config.yaml
vocab_size: 2048
extras: ["capped logits"]
init_std_down: 0.00636
optimizer: "muon_variant"
beta1: 0.95
schedule: "wsd"
final_lr_fraction: 0.0
MLP neurons of a small language model. Each row is named by its layer, matrix (down: output weights) and neuron, and shows model dimensions 64-191. Each number is 128 + 32 x the weight over its row's rms, rounded and kept within 0 to 255. A neuron's up and down rows have the sign that makes its largest values positive.
Before each neuron's rows, "fires before" lists the tokens most often just after its 100 highest values on Wikipedia text that the model never trained on. A number after a token or word is its count.

fires before: "or" 20, "S" 15, "ion" 6, "ar" 5, "A" 4
L9.down567 [126 120 117 104 146 148 124 187  75  97 103  87 134  91 170 135 152 103 137 109 124 125 168 107 141 110 155 154 157  95 115 133 155 154 147 121 153 117 141 167 128 143  90 151 160 160 163  76 121 116 125 138 110 151 148 143  66 158 159  72 160 171 154 162 142  77  81 117  93 134  85  75 115 130 153 130 141 119 168 172 136 192 171 189 138  93 130 151  87  77  80 108  82 120 120 139 118 155 103 108 149 102 102 117 147 118 146 110 111 139  75  78  81 125 139 143 156 115 155 150 153 101 182 123 143 113  70 194]

fires before: " |" 51, "." 8, "Note" 5, "s" 4
L6.down618 [176  67 118 141 105 132 138 185 150 201 129 169 134 174  79  95  77 210 106 133  93 140 144 136 173 143 143 130  92 120 114 139  97  94 179 160  61 222 112 175 147 179  92 101 107 129 100 108 183  88 111 200 134 167 176 149 133 126 111 150 139 117 142 144 117  83 102 157 146  87 178 102 164 114 101 125 110 112 142  78 131 152 125 150 188  89 136 132 138 130 103  98 184 104  61 119  68 152  97 107 165 124 185 104 107 124 105  97 124 131 129  92 125 141 146 171  99 179 137 106 157  41 162 110 125 158 116 139]

fires before: "\n" 22, " " 21, " 0" 8, " 1" 4
L6.down35 [127 124 162  94 122 127 115  99  83 139 125 164 110 156 176 140 113 135 157 112 150 172  67 118 153 100 120  71 116 175 178 138 142 142  57 145  79 162 160 110 175 156 105 139 134 175  93 111 152 126 122 153 133  98 163 123  76  99 147 163  91  88  88  89 113 130 133 128 115 147 137 102 119 164 158  62 131 135 118  88 154 115 137 100 190  89 141 106 145 128 187 105 170 193 128  92 168 142 148 140 153 154 121 160 150 116 148  60 102 142 104 130  56 182 131 132 160 156 125 101 176 133 123  95 118 167  77 106]

fires before: " |" 42, "%" 12, "Q" 5, "Note" 4
L6.down468 [115 158 115 160 103 100 111 146 132  98 131 195  52  95  84 142  79 177 150 123 149 129 107 125 122 155 206 160 170 148  88 228 170 174 147 165  81 108 127 163 125 116 139 143 127 158  83 124 147 125 115 125 178  96 101 104 101 196  97 147  99 154 147 144 148 100  96  69 163 122 108 146 146 126 139  94 142 158 141 106 118 141 149 111 109 114 126  69 162 144 101 126 170 129 124 114  99 117  78 149 156 126 146 169 127 101 113  92 130 143 191  88 158 118  95 163 108 115 151 144 124  97 125 159 166 165  80  86]

fires before: "=" 42, "==" 9, "===" 9, "P" 6, "G" 5
L3.down18 [142 109  79 165 126 117  49 187 147 118 112 111 156 164 144 115  91 171 178 133 130 131 132  88 132 106 118  84 199 143 133 167  70 112 171 120 107 104 131 152 118 133 153 162 127 118 102  53 117 135 121  99  99 139  93 126 176 121 108 126 106 150 135 129 149 162  82 114  87 111 118  90  84 110 150 153 164 101 127 127 158 121  87  52 186 124 112 128  87 121 114 130 122 133  96 128 151 158  51  96 121 134  77  71 170 213 148 148 145 176 130 117 120 127 156 138 121  75  87  71 151  62  61  99 168 163 161 112]

fires before: "==" 22, "===" 20, "|" 16, "=" 8
L7.down560 [164 145  54 103 102 180 130 148 101  97  82 107 112  97 138  95 113 105 153 153  90 103 121 130 107  75 111 120 108 127 108 112 136 100 152 168 115 178 123 115 111  99 173 138 157  51 110 169 151  94 133 101 131  86  80 143 118 151  70 188 121 172 168  60 122 176  28 105 157 153  94 121 140 134 165 101 153 153 102 177  77 125 132  73 139 137 100 109  71 114 158 167 169 157  83 149 106 111  80 128 118 154  88 136 121 127 149  97 110 121 132 118 109 143 197 175 149 150 132  89 181  97 102 157 127 130 125 144]

fires before: "," 29, "–" 12, ")" 8, "00" 7, " |" 6
L9.down414 [ 89  40  90 108 166 123 112  58 117 122  91 142 112 128 144 101 168 138 104 118 109  92 102  96 142 179 110 114 100 144  78 198 124 123 165 129  96  75  74 145 121 110 157 151 110 108 106 150 102  94 135 171 142 167 104 152 145 158 201  97 121 102 128 105  86 150 115 138 121 134  65 162 184 146 131 144 117  94 173  84 151 100 119  78 132 163  83 159 144  94 114  76 118 125 169 119 138 122  99 125 152 126 115 152 121 131 126 130 109 142 118  86 102 110  73 165 137 191  96 127 126  93 152 133  94 117 103 147]

fires before: "\n" 43, " " 18, " −" 8, " +" 7, " 1" 5, " —" 4
L6.down214 [ 94 129 133 164  90  87 116 107 135 132 159 149 152  93  85 126 144 136 150 136 123 160 125  70  88 163 149 126 110 155 138 132 138 130  26 145 161 156 149 110 143 129  97 114 142 159  84  91 126 121 183 123  49 105 126 149  92 135  45  66 131 108 147  97 118 130 158 158 162 119 154 173  84 137 127  81 149 154 164 139 100  86 139 131 131  72 132  80 126 158 161 121 155 132 128  74 149 162 165 168 171 111 119 132 151  97 149 107 116 126 118 145 121 122 156 104 181 154  98  94 117 135 148  86 102 102 145 127]

fires before: "\n" 20, "th" 14, " a" 9, "–" 5, "," 4, " an" 4
L8.down577 [129 171 148 144 159  98 140 128 129 114 144 121 125 133 142 108 181  54 129 175 162 120 123  97 133 246 106 132 120 123 132  85 110 158 173 107 141  99 143  91 106 131 154 132 118 173 160 123  89 103 123 142  94 154 142 141 120 106 213 131 146 146 112 132 130  93 104 108 128 117 115 123 162 102  84 129 183 104 151 146 129  86  58 154 192 187 168 201 157 168 124  84 132  96  99 114 149 196 144 178  99 138 127 141  92 109 133 107  49 169 198 170 159 135  70  89 125 132 108 111  77  71 185 116 174 113 192 119]

fires before: "," 28, "\n" 16, "." 14, " |" 6
L8.down289 [121 147 159 134  59 102 151 132 149 107 176 132 129 194 157  93 128 170 121 201 149 200 115 148 169 154 116 134 160 165 118 166 124 136 109 156 136 136 153 163 112 166 179 161 155 107  74 128 152 123 124 150 118 181 164 128  56 133 103 185 121  97 115 100  99 126 109 121 193 145 145  94 116 149 170 143 146  92  82 152 157  74 215 108 110  65 126 129 109  99 102 120 213 152  88 108 131 119 146 104  64 137 160  89 141 117 163 149 123 121 115 166 103  99 118  74 135 199  93 163 156 110  66 117 104 120 149  67]